config = dict(
    head_dim=64,
    norm_place='pre',
    norm_eps=1e-05,
    attn_scale=0.125,
    bias='none',
    parallel_block=False,
    init_std_qkv=0.0204,
    init_std_o=0.00434,
    optimizer='adam_variant',
    learning_rate=0.000684,
    decay_shape='linear',
    max_steps=9906,
)
MLP neurons of a small language model. Each row is named by its layer, matrix (up: input weights; down: output weights) and neuron, and shows model dimensions 192-447. Each number is 128 + 32 x the weight over its row's rms, rounded and kept within 0 to 255. Numbers have three digits each.
Before each neuron's rows, "fires before" lists the tokens most often just after its 100 highest values on Wikipedia text that the model never trained on.

fires before: "-", "2", "\n", "1"
L5.up463:172189153117105126162148147110139114166152130138122093167114166128208158071097192171124111137113090136081113118123138118096103136152117070178100108131130102123134155109152159159121173129102129071162177072097165151064165133121165118176123131192104150108145120122169144127038110117133138184129171137132147142134105096120146126087136128079170102160102100134088162051095141140173050102151176142139131140133125126177143125144090097113077156119158206143155139160124126111030045141127149103143177099122126156103118114147127162159131118126132106143167103104143137120090147082161135125176070091106142151132121132144092132117150132138138168080141145100139108095098142156108077108112151128130127123137076124149159124179100087188128180120138118116196114103102076169105143128149130
L5.down463:150090126193150176152125138108120123160093122217133154149130152094155126109180127108117145066114156134129130169180147157109089173141170173125089103112060082129081111139091154118110103144122070145144181151181158117115152158139112129148150145138145153133108099157122118118097136195163119131085155107131095156088226142115105109138122126123135172186084132166174142107162138152147117122144151225124075167159103129142129143127173185165141056137189119061087111159101092177134127169138121077107143076129177113081166178121199173103109111177156162134145161079121083073132126182156037145098133134129087097056090161152101113129191108150113093090106150113156106103107148158136132130122143177133156111081109141185120115127068115159100122107136108126108179121128171056156159145126092

fires before: "|", "\n", "-"
L5.up1754:152088178163143084126091126103140097117158122129185069110098157131159213126088116169115064157136145135091154150140156125129125196151069093157064121144147143131150136149099143124180150116107089128107163066041128104176134112180090089057110138113111090161124154168142145142105071171144141128074078091098075160138131158153122084124163109106172077167147155107116092084106142118131143096109130150129135186123091153115116104117107116170166182134176147125119139114107135126148139110099084103151092140126060127151119090133131144123147137131153162154163057073163147071104158166095113096091067192125146133152152093059156164097136110173100177099091156101141135123083189143126105157148146104124129147114201148110122077107142117175097158172190102105154174066097127114110134134121126
L5.down1754:086121121113116174120106132150145172169141157158072122121138137134194050129156135123121101094130121141122083153136154172177129078102156138089099093150197118065128087141085148186123159073094108113087102157127111117120089128130140163156168123102176146129149125161126133103138146150129101166083153111130122186117114111138138051148185110139141133074133129133174123145102096079135088101102084168140115135162086125147107122145093146131109131060144142113156095119137152067111101155117062128122122076190192105147157119153137121098101126147131148106162103084158162103133135150145124128125139151142133165111093146177107085180138150134185184193112050131093135168164156126096179068188136157101143114132121133112084137135126086100124049120118151186149089149155127127102152149131098

fires before: " ", " in"
L8.up459:057097158100114100147075168146096184126175110158128106111084115132167157127098129144104174124125144149172149119101081117141127091093105111120175124148201123169087076120117124109124058102105196121065134103114132141182118159135092129121116107148171096153133136074048159130106223168155161110136133160145091126159105123082165130120121116151166138121102058110101147106148104180090125155169056090155110138160185098158154120141117188112100161155074158148079112147144156157088146103109115104150139073105096095090128157141115137194101117144173128157099107150136122164158130129135109170138075070159070112101084096103159145155136173106157134122167073141063138123149124151127083060139090122143083173065089110054130155128082115128151161115130149156149178145113196162125120175129170
L8.down459:134173066132144100090113156096134097103098133101132079160129133131098162152100106153069106133113149131080102073153116194170134097093133115108123141194096127054093130065124130089188141120140122087152100154153066061070115073131138153147151188090147054124144153097101155114149160158119147135165168148072095103150158155094141155133113141129094107100090107133083111136135088116134176109160135158172161107064156116155173085160126142129135126113129118146047140048188141101112123080164098125141157089088143124113136135148075070109132119144080126119128102161135153112121110098167119126146115089113117125118143116112125095112136110134199071092110140126094112197169102188098163107177122063191097090135154089106153131129063163095148138202161171191130115104133139122158119122100077

fires before: " ", ":"
L8.up94:145149145160143110141084132092144168091188133155075121138110117171132106086073114162158166131158123075137116117150122108072155117096142100108135116159136092151153144104113173133150087159094180096066134143112084126073119154122160157082131104173131116126150154113105115127079135083140147088105092146114104178171110090108109151145131100089155110088123093154155104110112131155152151136189103099113125066165118093147116127124073163118112179161201162131121189085148091146110139162099116126117152100155116170193122098099116127170195119139161156109159080129145076138098143119192102151208100095115112142119140142165142100081171136126082125126128129175124117116153141119174067174132122111113151156089081100123169160092128095239135151088131093167082172046105095180049179132143126
L8.down94:087131151136102099159176139108066124145207102170176126141160109109197087113106125122075116171135087152097097141119111158150059142134090119140081176165120128013108132096117087065150158107121118108159105083152145078130173112099123131133189177099131081103146129188133098151140095099148154139140113171149145156094211163158169105115157122096155149122125164150101129151108156160158119089193142153154126088109126102137116079148122123148138138123127135105105106089108096133151106069193156134088124102151137107175165121105097111156090133151138073152057124140166157135108085139078090158150136157100123125136174079148166151142082103077138141131100171160152179159130148076170151132097155096187137147146084149143099082152131183119151116097142115128094096108156139132083189114133084

fires before: "-", "|", "\n", "|---|---|---|---|", "1", "2"
L5.up1299:088115102142193067184199109114160157167112137183173130147116164131124119181125166144142079115167133107083115097121118110050068130139034133117115092128131159115109141126115195121133117099117170122110146138109108128153164133136128116140063138148160135135109208154145126151083143189153121058099097109121082176167120149115082134115129079083133169127118117147106098111089154152126153097130050165096170112155122126055157105162094174135151147144149148120086167077148140137139123102108133096055129103112125123113102110162125150122212135186150094122140137096200216083158123084034155110125101157052178107164150104127104198094134141140216169115121146105139122148111161136106065152152117198078138125094145185164164116128139142127195177151122155168145218150082108119090197142146116
L5.down1299:079151158072123175086115126132106195113116134171075116104190104073174164145085086111152153050065148114116059088105118134150099090104185124107126119117168151100148108104136148177074107173122145106106096104138080130066154099141106088146159171133151178048138045161128055140148140127167072164131117173115120169146163138194159105128123049102158152100108137129116157079135117111170152136090160102174160145175201145180145136123103110164095108066162121145092115111124074147081143113160130121137144094046142094108150119176163128138122114134130128133131085169145091160108096121169182124127148098132139112172078156103044121126135143147093102161069150090103112092092121140156174112186134167144103168139131116132136148184081126195154120142099138084165096106130119190147127149125172

fires before: "0", "1", "2", "5", "3", "7"
L8.up1353:120172152120134177141174099161150195139154170150115099096196145151118105137123113106116108092191128144094153157078171113085121120115118173099121099168128175128122082126070153142113183131088169139125138196146092119152087141110093184087134169137150170140103113148147105125110172116157157106191092086144137139192068074090224118182124094179083151145131174091187078130108163099127141140135141122134209101131110114105151166182112107095105133149145093152125134087107174164158145107096097184151119139145090103153116119176197139160158130131088109195144129170063155121094131153140121146138167094070076158123101103076119117131125123135089068118129077081136137089114119112143144067070169154121148147128128132131111156092104124136125127093075050158068158188167107172130146091151138
L8.down1353:076130117112140066097190131093135145130109135160096131099105093137122063166128125143046144103109099224075140132149129135158112136127118079107101136138118079160160194135056164182105118130164117108158151154120115098117164137131086116115058161154074120124130110063156107140158093149123101177111141127127093160108131115148172115143156093142093160140093153115072099173120101110183129139142175169108128144149133096162070098093150129169180080102110085255144175131027100177138132136153121082083066125109131183103148141146160166102119131132144174144080146100165087120117169124114157147138149186195088117135124125127078131138132050142131105144117182176089112191124189102146178118120182108094101135108120105096161098109146151085119088130122103135161130155146060168123147006125089

fires before: "3", "4", "ac", "out"
L8.up561:068151116121136161100113121098123125062111181134122140125114155137103185074174089117134187184144112138135179133196086065143137199148145081202127097116127126166133100173142132095065165103101141078121070118101151109139189147188098129096167090125101147139102157155125093115162150127130108152132160141118074068076074119150157144123100160103148141133057067095099102167111141160093098106161159140111116137169186150101085124132131105121080140061147131122126150114125124075140161163081197103115152150127159090115070094152096131198132121114100160141189173136126141127140134159142091157105119173094098105130158136173107154156198095134148177146065215161110152095113168075111060168095125182154106090195081086154119187126169211117124090116150141111116171078098133123127146129100113
L8.down561:133089136109115095133117139122128102097143186159128121141121142123149148144157102136128214120068166121104154134137068153189103128142114074178093162101114115133203177166138128098196140099079057075123109123142107118062034203164132141108179136139162140102102188153066084137166108163136111133131087159167136118118126099149138147165132142147135102143089079111119169138085134062103122130089109075150150117137177133115071148142142155133082096103112113133113078136184119143130072137127217110110136197117169136127134158128116152187089153061119128158118159178119133155098117151174106172090182170125106095129120127141106141164230129156082121155184150136068112162117153065169127113132059117154172057109090154154111153084174119088107105114134199157112113135099160101143092136138149

fires before: "\n", " He", " The", " She", " It"
L8.up696:141060116115116139128109128099126135130127131150138157119119120068100152190129150120104085095128125109127161158148135113141144126131126168127104118176127125134198165153132154098097117081122135160119108156167142121217141148155106121101168148071135159121112154140124070140156097069124155100125117081162121089154091165095112093159099117138175136082123117094184132143163126136157118121092111135117140171124130123131155182122203170116135095132130154105102174109148138137122112089145122040115140146179116045094143161154129120106177133227123144137158073115061142111185134096109207087087125138135118117109102136140156151150107098205119123153108165067123090076208132147107087221098129156120113174113167144135083114150119095127120093111130140132150115155154134153178102135174112
L8.down696:086164172158122152123109152103138088121136110000134110165086140169160164113115146156102141155180125120088101179153148118147095128140169091149129125132176169061133115119111125113122143139125123079151136140157128152109165095081153141129071119138119142117078106118108184133065107170130135133083088161090135144150168144057154122143124125161108132130104131104125101111161124105158098161184130089137124104102060074129126149137116103178143135103121108134126142155129126161122139155103137140134184149151169117107094115117113163105073159180086093030117131161190109154100151158155116119146114080125114143139207181159133105103109136094173135111122098108099123148038068118117108112094133176139129108141106119115128151132140111162107167105088140128066133119130099116128150108098144

fires before: "2", "3"
L8.up683:119142095165182084079109075114089130096108123130158103127101113158140191101144156136153132140115132095113128069175078074150145105145130081110107127132155151130144173190136174178076197081130123155104094127106132089163153125159128128092135188089124138192128097120132125143095111127126166088166107143123106116188136101207136114113121121119140138147122088160123105123117117141084103136094163129126124055156127150099138104142138089115100120055164121128105134145116132111108126182091178132182181236138161160129095127166157136113109156182109138141138198168173188160158099145120114120047172203069154111129145121126146145093129076145087084172129195093110117078161132101158026140110081122095065102053120100087144162178103146140158162162097106189097111122115143147106170160127122
L8.down683:120099119102114145143174120118077101157089180113155157096119104139108168166108071121129158102061149103081077123112134123191170070144058167141073149071130176116174093143091147146140108207134165158151145099148103173114068154114127159154200154160132154153137140154062085055142127170133112166179175143119136148158083123137138096147139091187141108107136130108118154114123160100185117153118101141098141098130169164127135152099100088063125143105177147073150153158098051133125053139160176123098099088158148110136116126150187130149088107115167143177101139158167146154109092123209137191095118104124098158161065129138123048101115134165124090162105185124127154145120091086125157104121117148156150131161063140157110115102132103081136148151113171123142129108147155117139135103147098

fires before: "\n", ".", " were", ",", " "
L2.up583:120120104216171140164135128143127094168105109167133109149128135112151139165151179089107122102105130131153141134117130135152159099188133196065139136126113128123092144149157119165146159146128066135160127106127094121142130122124163113149124125108178160102122134032082140102067117141086135141070119095052142111174132129053195107073134170141110130131094162153113107138150125126178134135111110191114148103175108104131112159188140117131119177154162166126137175095167139077112095148140093072154130152134135167043138068120130131114074176126127159103130148192146119113128116121095143138063151112115135123139168133088130093187117155134140075112127111092119144153111188104150137096115093127139147105139089157082142108166146113176134172139112106192139060096052126148168113084173119
L2.down583:092131147161097195166087127111171141207132109174178138195126140139116151140153131074149079077121090146146099144126158132184158148139123105140136141149097099094089145125091183146061180160089112171173105116222119107103123116131101135095137123030129126120199086146195146145091084144100147116121149135134130117105154120151186139142128041098135155138138130153159095145132158156142091159123148107161105101190062132124118133105121188133145117140192169075165112126152100184103111073113146082135107098123171122091080091179107099146138113147115133117155084165118121054118145146086110137130136174152124120111104151121124151109159120165129141225159166127121138157158165086153192075168140128112117124102164064119099061099165112150143098167106145119140118161131092113119125067129142

fires before: " ", "2", "0", "3"
L8.up466:171135063137122092125191103067140140090170150173157060132177124161134116117144146204140147135068140121108179102147151157075106172116145126117112118046173067128121136178130112142124151068119071148140106147086115094092117133103154176119173143145076122141154190080147088135105143084110159121163087078146065159110113102155054113122122108141100128181158066134122151144086175103084115112146138117131141178176126159105159123157152083063130137155154096103101128109182131099157142180107090045091168140126167146186129145134116120126119126119105130103123145102167186172098146178081105151084145203115139126110116132082146088079157110131100127107112102134097120089187150108123061127157131129154149121132111159077190085196113168105141166164102123157137107099146159131066210111180137
L8.down466:110081075125080074143177087106160176137163114113126084115079159132086133156132096143141097139139099147102131143130117134090108136093133122097142141139129130140116099176130100149127055167139129099130137157134121151146085140138156169161089135124127094158196157118065148102118149167134147072065186112152089135109144106115112142099136160157136144134147082116168116107107098130131094124139121170093105097155155114116094086067158122170111146168155126075114138096104121148075102149134163158156150132158119103149103073125120147149149144097114159154098074138121156193135160083104176148147146088186113151168113129132128103172181151130195147120174152086077130103154119110096133085057152140139150067188131095170192131103058128156143169086161149114114176086139151081127142120108091

fires before: ":", " ", " UTC", " code", " career", " zone"
L5.up1244:210159142144113123182125138097123116126162137156116186086127092155177115077165131150111130134128135143109145163038096121141172115104083175082040180106160140110073171180088100109116173133114147133166139127112158151136090090130102125127142129103170133124098154054142104106097107129169169154093120121112108105160081115150086134114123196122094158161113119072103151173102129175145137148105205119094194129145077085119149148173171114148076112168093108119120150096159143109115102095106117120180111122119110172125178127141075091079074120136140071149133106075145177155143085087153104148151112099123090110104163126112120122128117120178153127120192094090173138144109214093083172121203164138087144146085134168142098147146098178061085143125178110084120079152183113127084159094186106
L5.down1244:111149119197114104118081118123188065108165102132181058164211132096145151170190155123112129152115152135073159130124161167153144121124166107139098079076149219082050138147116079138105082109144143108187128098103119092161107088136069078120155084081133166152188110128153145119165162114137090108163147134090126124065222168154124180147121165130070078087111087130116116120136156110174125069117115143162118121094086108092120167138116107170116110123137143055146115179100185123173119129181110112158121078159099133069163098091094088180145131172177099104098143172191134103137131105091132137131099233122108135126161146143082107120144134083085125112109117150145102159132067131134176092160145116123117150115111144104113174121141151126148152122121091103122161117140047090097134095149105

fires before: " |", "|", ":", "\n", " "
L2.up236:141114113123092073093124099113071166144121095166159132122147137125097129108112141115121102133152171097111084125119133151132131143206087165125131128095137070133118104172079065135138168131123154174145137108132077075170165100160087083101141116153164164108132198140122094171093099165151064105067118116112127136139091153111090142103143099111122196155117106172142121112140189168159159109128148097164111132127073108088152166183133138143115134122077174075105140084116137099116071104148098098147143113211145137124156072134108092148092105173090112129144107165187181159153145130088114158081101115122098151069100103145112154189098132148183081125137129076154132147115166103074120096209106124102129143163101110148134170204127175112169165149132128117152088126116085109120153184165141
L2.down236:131122113114117128131138159128073160068159101136133113140107166086092170115155109153130186174144124121165131132124166148186075143159139170106165134086124069101125115123139097148088141073147029138153136056062159133063118107155094151110177140087113094137139132120134090125091090099171109126108187115149161130116122191072096165118124100095120092159156151080148110147129147123092159117102171167109153174183114162109143133093099155115137106130130109092142061180114112165133149097105162139184143102115169130229110125136155111167124141156091138085130100131118159134121123151079155152177146115100221135054125077135128184158071100123057106112093090103123101190117102155120116117204099233137111077207123133194140142080121151148092124102138154199179127146146190144123103128083162

fires before: "0", "1", "2"
L8.up1219:150140149150166116168122091104108123168107186135150184111129126151140113144139153192074105105092184148088153146138095105179136059143139163108138095157166219142185114126159110123159116119158135208058144198059149089106117072166077126161117121154167140055152111084092101211105164156174058132140075078056141118049083144119117104100117165171129138115113145155038111119131080077119093129083156141098104058143103157091146151100156192105118111163188098130167186073086124104131131100222154106175163160129131107086174135152144134092103081124110133140168137093139105123171124131135209151156154126161115152151169071085124161090131139132111112158185184099132101108107174163172086085142173171096188135146051197162156153188107099149143121118155139106126087151062139141149083107149123
L8.down1219:142146132180121105150150071167145128083170119081171135139099127066111104138154143117155105094126095116179138163060130107110108169140172106083140135119135113102153144100148153071114090134145175179164098154116199095187106144148122159160083104201199170100115165149099114106100173137150127114169166085162136112152098204088080127084105140075152154147165044116114166112079174061183154135150161133197147051159087116097127114122066114079202102173094157126071116169105125140115105102116171126199094158112099119139045126149151087111144101141108115139111166111144113133124133091131137138188150156124153146184121126084160139131127052169113115171096147094088142134066120150111210094106143128104118175202134107150112103142113136118022112143103113081108148144178120179135113138134113

fires before: "0", "1"
L8.up1110:124139068141116111152052130143046113160131173150120095141160098096164120133135143177094167162150167134136120097129051156184092099157164142115073147076141182153147116109151170094077108152163152132144135112149163140081147036124130131110158142176134090063178094105098079170212137136169089151178151159074089102123143162121134102114128121105174143132105132180140088131165155089201134119081130092173171090081131119121189134127140166144143109184129137119081154175113092148171147125162124044127162100103155096140190084127136121154089108158130072162146078122157165160154111106163180144144090096145144165089163144133104153082137135107106107101152164062132126133115121171088060115127112149160134145098119185143158096112111092122120154148170142136110094125118154138172182127105140
L8.down1110:149135134131118111126120119136112116052153102117130122177118175078098124157148095131134158112169033137146112150128069150099112169171128098112135125141135117123188126082121157126088172161157149157140149174159130140192120148147126161125094148080133160122128173121106114111098170132155147161190154111149136120087112086125067209058122133160096111147130154141128186080072144085057157128142127178113184085141107134195099152162081074097141122165081138134129146142174113097141125150108135128104111134164090168231195167164127173130144172103083125135136107105134097116072190116133176130121149107111135148170132168083119140138180079170102132130125131171141151183078139144130154072102153107126125115165066104155116098131176114127070202138084055060119115141131175147059119132056126

fires before: "|"
L8.up766:184114127167156130101093104109101119113092121170153044122131112148140096110078134110099141141166162104108167175107154216081116117098144123106103085077164138144146190094107123180122142113131071134087135082115069080175145049112129104076166083168170151147108114098144116168123155070165181151115076034087135104116145155154135163082089147160081097151144145153107136096175128120155060107121167115136139175125181123140119143140090160119094167128108087115139118163159124162078123132175071091130158149126092146140113102106135173124124142146140113128080104102112115114108184151121117169110081124114145082135143099153158108152209166166116151127204120133167147165158137128091136118106124130196147112105132164091146126149104154114100169047143121108157118051109065112092133185183155
L8.down766:116138139128127127149090132090238096173089134146135184126163196201134076184165151109114137101142120145126116102166104102092110173152064114066150182085069115179088145135126177173111145083130134145072180119111162121127163101094107093140152082190138095120203173156119110112072111109144118164163123137085121101099119112119103181161121133081082153103162139179157099118161141115125115127134117176103151160117090197111135145082105179144109156138039123127145159121147094113165154124126111117107126143121152125152170154115109177110176121117100082161051153111134161080091135085136154161076084030123107130107078141150106142158180167122089100117112118189086120173137133102137129084141176134139165174170108128129152150173054116113140098113174096107136132125122125161109126113125167

fires before: "0", ",", "1", " March", " December", " |"
L8.up81:079126139161182073125148135138147184098143132125092139108152170139150110114109114115154104135149174102098162167071131094164148138169142115138127066140126184193145119156090134086155072110085104146081129100098144197150130036121127053082132138133118176137139143149101108149102125153088109095130122074142110124139085091122129127158150120154109091125130138116116202145139124138152129160076137168154137109130114157132152155134105138103087180112118196098098192135138172044142127083119124098093160140143088068133155136141167118178098158114073172132128098126072096146103138128120132130068117107111099101157139046077094123068122161171151199052123152119094110153143197196125144122095108092127144101140137088128176166123040188177167105143132086117125160160138104131143157130182094
L8.down81:106122107180070105150085109124162164144147101065069126184120165086138039131170103142126134097173104140160117120119097132102040108171150134122116140125137111150127062084166162085133158092130090134163142153120146073185097173132076136168066141175164100111135208090147136085138189159132079119183179124161121089084143152082121147120115110136117160171083084104125109057082108145144147112124140129149191083105156141151061160140179099119186081168147093134135130141119095199148103131105129113143118144098145117170115076188125152126163137113111169131177088104130084123086142167085197135195143111206115134139135125103105102161153132157150090137149147117104103168096130167111187057116192096121147115157103104168109123128127130150064155095087179072165144124114133149100155112100071

fires before: "===", "==", " as", "|", "=", "===="
L5.up1383:134146124131084093133096139138128056064131120155112068125109175117225128078090120174104171123194139127046161107095116110121074115135148093137117145067117134095152142124133086089100142104135098128128148133119143067124148075138152149155188119170099127135175127056155159157119106157192112122122123135124059125137138149166169114131092150161120123168091157131118125128165146051127070118192055177189114115120156151143107109088082135120079105122152131112198147163178111139111110174152119128156157151131110151094114068093159153154111140142160126147121065107160165137166176111116184081147159116143177160118143099173091117133138129144157072134132130152136096213115150098127114200135094114119131140059195161076159192136111106156159159113100176098104148094124159108150147180124129
L5.down1383:146064140130113104150150147075127115152170137180147175081125142167114054099146143195126125128131173155120100094166080078133123127119131083117153221135084097154094145205056126117082178179115124129083154177174113138119112087103148123177105127115191112129124131129164155141141162177134130133099156160164184121135097122155119108123130176054127144173148095166144095145152205173118084179145083148127113154170114106166136115120095126051144167107139130107132125120094107140136108105143074105137077104124102117109180186119116076115113139117146161127165159133141130137160122171107180108154091074120133171072199095151088156190137134105101107075073054196137110147181114128116179135153115061102103095135105110120121087098180171126114125122150111186144111143154097170137107175130137

fires before: "\n", " The"
L2.up1249:112072124155180099106138127170191105129091111140204155118136114127081113174149093124135138139089135098181149162155134122118158082166075152232121149142097103170184142191103147110097116107121173137106147179140093120166121119115156157084157092113126151154106147145081056157189132138141139082142126119145074070155157111162143143154097111159140168114133099151156102183116130165088115233150123147115130054111092114099131141115112215152175085139104115119120158150157171123160117155128110040152110092158138114093218119170120075139150135117153105159147153131083113116125177139032151110076162171150144116109134093171117145153122148198115101161110140137128127196135099117131118094129116105066124186074120105146176120125126134103137109157116146146107123213150184165127168160137079
L2.down1249:113171133113150124089138132103152208114174107056153179107087118135141139106170145105115111121096128134106130088155124088166097142112140174138090143110145155077177104122082119130125116081124094139167102150124166156142107063117123105134153138119136100176157161109072094137146161113139138148091116106099100174110139153133124144130154109154121140188183138127128089061125149140122155084085163088121168152106135093145133122168145145054161148136138056205146191079136116105112109059147146107127128153129138116159111116079195172067129165097134088110140099069155254084128134133141123133118099179178111113109104141114136123114074116115154151202096145171118133104127118152159000148139134164127131163132115153052128090125135180095104126155142124146216157115098110184176101122143113

fires before: " ", " |", "\n", "|", " Final"
L5.up1720:133139114087156125123159137134131226098143125140059151122150182164180104067108130089166067087162163079009126145080094113092173132133108095102111142101117098110128142124115151124085117138138155095111116087170107147138162109123145085182093059103117137109138153156125097109088149123102170087121114101163147189191074146126119115124102162139143116150159191148135129149137126173165118094148123095172167085140133077159156107090098065066128091067154181126097173142179120076085126164160116123114151125133092113160127142122154096174140089140139128135138088131088133117137136069171183175128091096148089127154179090137124113158117183146147154157137125160157141098102145157088131150155148067079127161164109137189122071128140204121104163146131050169147159166089101104181150184148162
L5.down1720:167120140229080148128148103102105110156125129113132181131122173121171113159146102152092129163099091127117138147153131130183134078174168123077165086125133255151188170119103134142088064028117093135131093141137150124143151131156144132042128189143132149109148070091126077134131131152193105092078115114219109118141131099105126097222101097104167071077113097203173109138119133104127106133109171148094157142181114146143143179136167154153157139162133104077149159121179135150089120084117147124111143155180187101107207124162160108118106101111084111124149104187152127143122128131128135113115170168132104094133086130176163156118130122112101164193113109157137079161179126138114148100142117144131134112133122131109109134163120045168150126084135129127143137163148156161213106138109110

fires before: "\n", "-", "|", "Israel"
L5.up618:137162159079099034121161105093144185158121115162134114050108192148142144134110178136187098094094102043116102113143170103105092075127126159115062110120144183143157183165126150140138080113120090097116138093091134103175128106161136134169131155126117134145155134123203084119159126074153173157120105064134176151130130111164101098117111125027151113101165146137151134134109132154117163097152083141087179179172091123132144096091092191126150081104155134145126135084132145075157091089124176105111103144110133134154121114107126141121184158131169140239161131107109186095090093111153122116062122093100118144172125113131140143084142133141114123161111144150130169144116172146118137164113126111126134162143126159141131091142108195147126127129152102169159143114091118120079156202137105
L5.down618:156102092155153224109135126107102168157094149169105120147147127111129111144150068097092079106142141101135124178125141146180093126151133132137109085120170125123214065129137133178132102089119078108099112159158169129151111110134159162030150143153140177138117138111120125109121098106163145105098124136124137156126098116119078129144099109143111140144164154130194128140112162102142129060089145126126130189126109188087134119121131124162136119094101114106088101102139144158119086101125152097095105080166171105102142125198148119081077121151094144134159121099149154076137128211125087207093109127114156149168137135149162211125098090156136127182124122037095103084150164130123145026181160131109140095124109128082073105164125149093129072100139136109180063139153100124146124153122056

fires before: " ", "|", "\n", " Candidate"
L5.up1280:134094098109127085086164111154150155124176110140131137076123135159198123129082125139072169087132141047101152162092099127074112099180061125118143144080137104174138128106177194160124162105125165117118125141103176103168147124148104121160119113136160110080100143108154099103121140159128139090125080097133097131143111140106173108087163119154133119177118143121140102100149135156178086115098154160162158115104199118146117191139097172121106162118105114106146118160109158148123093087093118034094119131170140127122168144140124102120139112172085123183124079137089162094167158116056152111137133182093146107127122119095116134140135152078124137130105102088139111192160171123123082144186129135070149141107153214128086100141145138133141170096126091116153174120139164119141209136127071
L5.down1280:197118166110180139085120151112150103168124111148143167130136151098164133150145175107143105087140073097175136143185129113138167111153133090127090115124126138104112169146105216112138082111175112066111074180123166165142133168112156099072124092099165136140155099159133069149121110117105094124147134121120113112047179133111118144132141126105126089101070123153104182114131117118109099147101110125089158154198092119122121124111100107115183140147127135113126118161121107109104067135175150032079134118133117186122191163121103102155178094100109134164110100131163123193114103061146159104154147136178104151091092134143127159158141067125117131126141097163158135075073183128169149111143083118121126120124175189116156073124150084151120169119117197093121063167104114153114130131131125

fires before: "===", "==", "|", " |", "===="
L5.up1287:161138142173133135167107152161135117094164142125132130133161137143166132104128128180124111129152131107057134125160141153121108170080065105173109142075105080072125096123111104111121158198056116130169087127048114141155167108134127080143214099155148123197098170122152086119090134116138131103123084123142105177184127128138125112102144149140160172134105174112125125156162169113150090084201158130155100135140156093119095149143128148157077106150114134141173106153083181145115135107122140166221140116128074140159099110120090141115127129138150163108101173095136147147129159093146131118163047056137126178141168157177114115083161124116159152111114103125149110155107196182134044153140141127119106112079162117096108162132108103091131137092124156163124085146150171089118191106133101
L5.down1287:144147100139095058105133133097096108171091099231162127126106127107128140070178164148078073074132154171088112093138118078121156098104156092169161142113177102118093052136067152123076133172149182140105173166126091113138116091084157153171125141078166124140121090109182120080122215119139107108115155128056175141108171107096125065145145182156133132170161140118110090124123109124131167140140124159167095133182138075156097144131111094095130109076129188076117122124149107120154159152138007135076128128099150113100117173131085092133102127171134142115109111118089108120153086096136115197133067117089098124125077136150138197154127159153165147111078169060110113155120139182127159174136077133106127106133164167068158174127102179152141083139090137159108138135119130104194148157101193

fires before: "\n", " The", " It", " This", " In"
L8.up1651:162117122124129186109170143168058148146116069131102147113137089119117132151136122150171095131117133138155167122117130139148145128091080112141074158084127114156125127121118128070176096083161106159120109163177125130158111114207146160052141159092148162143149161152144047113164111091136115162127162086130113094154127139128143114162120092140117134125132129121179113137100128118173077137180145117133156111108106128097160154172205170102183106120092115115160158138130181126176101158132162076086094210130146111127157179167113129125153096175122138137148101158110157083161178089150196117138134191098108092099131069108101084123055159158073135149072112129166152130157106127112068140166108096151107162157158149146118136122118141073121157163175110143206165154153104118108157084188117
L8.down1651:134144147167146083179142124138127087082145092018143117111083168176123135126081134103164137106167109136137131148120078135143143140160194121158132068157159116140142115094163128158131178115088184095132128120098106174140165103145142148135075099129148096087159144097105200190094141109139117112088141169150102146134126101126173121162145172106106116160093156122069159142163147161135182157148083126122119123109101098091123140140157112127128142137159171175142141102129066135170121142171114114095112143190083110122115091136110162111142125171101182097185170136124050119152165152134110139141181057144094091117182109146167139112193127169125152094107087103089132078115097138077090134148140113121111114111125134105102166155151115151109131067091136104076122158120090072115110144146144

fires before: " ", "0", "\n", "1", "5", " |"
L5.up1058:177172097140111151127118076113196172165172162159133144101122156172098127125125109115126110085134146116123164099164108142069136149106131144129149167137135104162112160153150150146115116083084110140081142091113068091174073157119172133141112054202162133114094187069105081121137153139134133075136098090183140143153099122090095160104077135112103131173074129165147120136144101117141131121117130141113133153132059080100105165131093132100138106156071121107142138155174163156117119101139163052106110131123140098168121154123169128125129148184098133152128156110065126151130228084034141131065114100162153141086136111111126141098168149226134041133124133145145111119122181127109104188155122077133126163142108086145096061168147166126111155160138126198106107115135132120103164127194117
L5.down1058:160120151122094114124164086163157158108135117147182109151137105162107209170103080112095176114134170116127104136095117132133146115122139107089140145138135129116164093089145161098128105090091088110121123149199133134088156200097087112067067123106128118147160142099142100141133148167137114097144148143175040115139105194159112128172166124118164107168115151150149109159116108147071190140123196112059128114167091122120135146154112103152144093176073116115115117101108152175182145051096131091147108172157124108128125107178125134154160094115151139207126121129118110148121159146081097090124164123166134096155088127130147159153157140137172143143110155170099109139093128101092131087130196077129082070117129067130119068170117144134100086114106152090101166125170181155130143121100096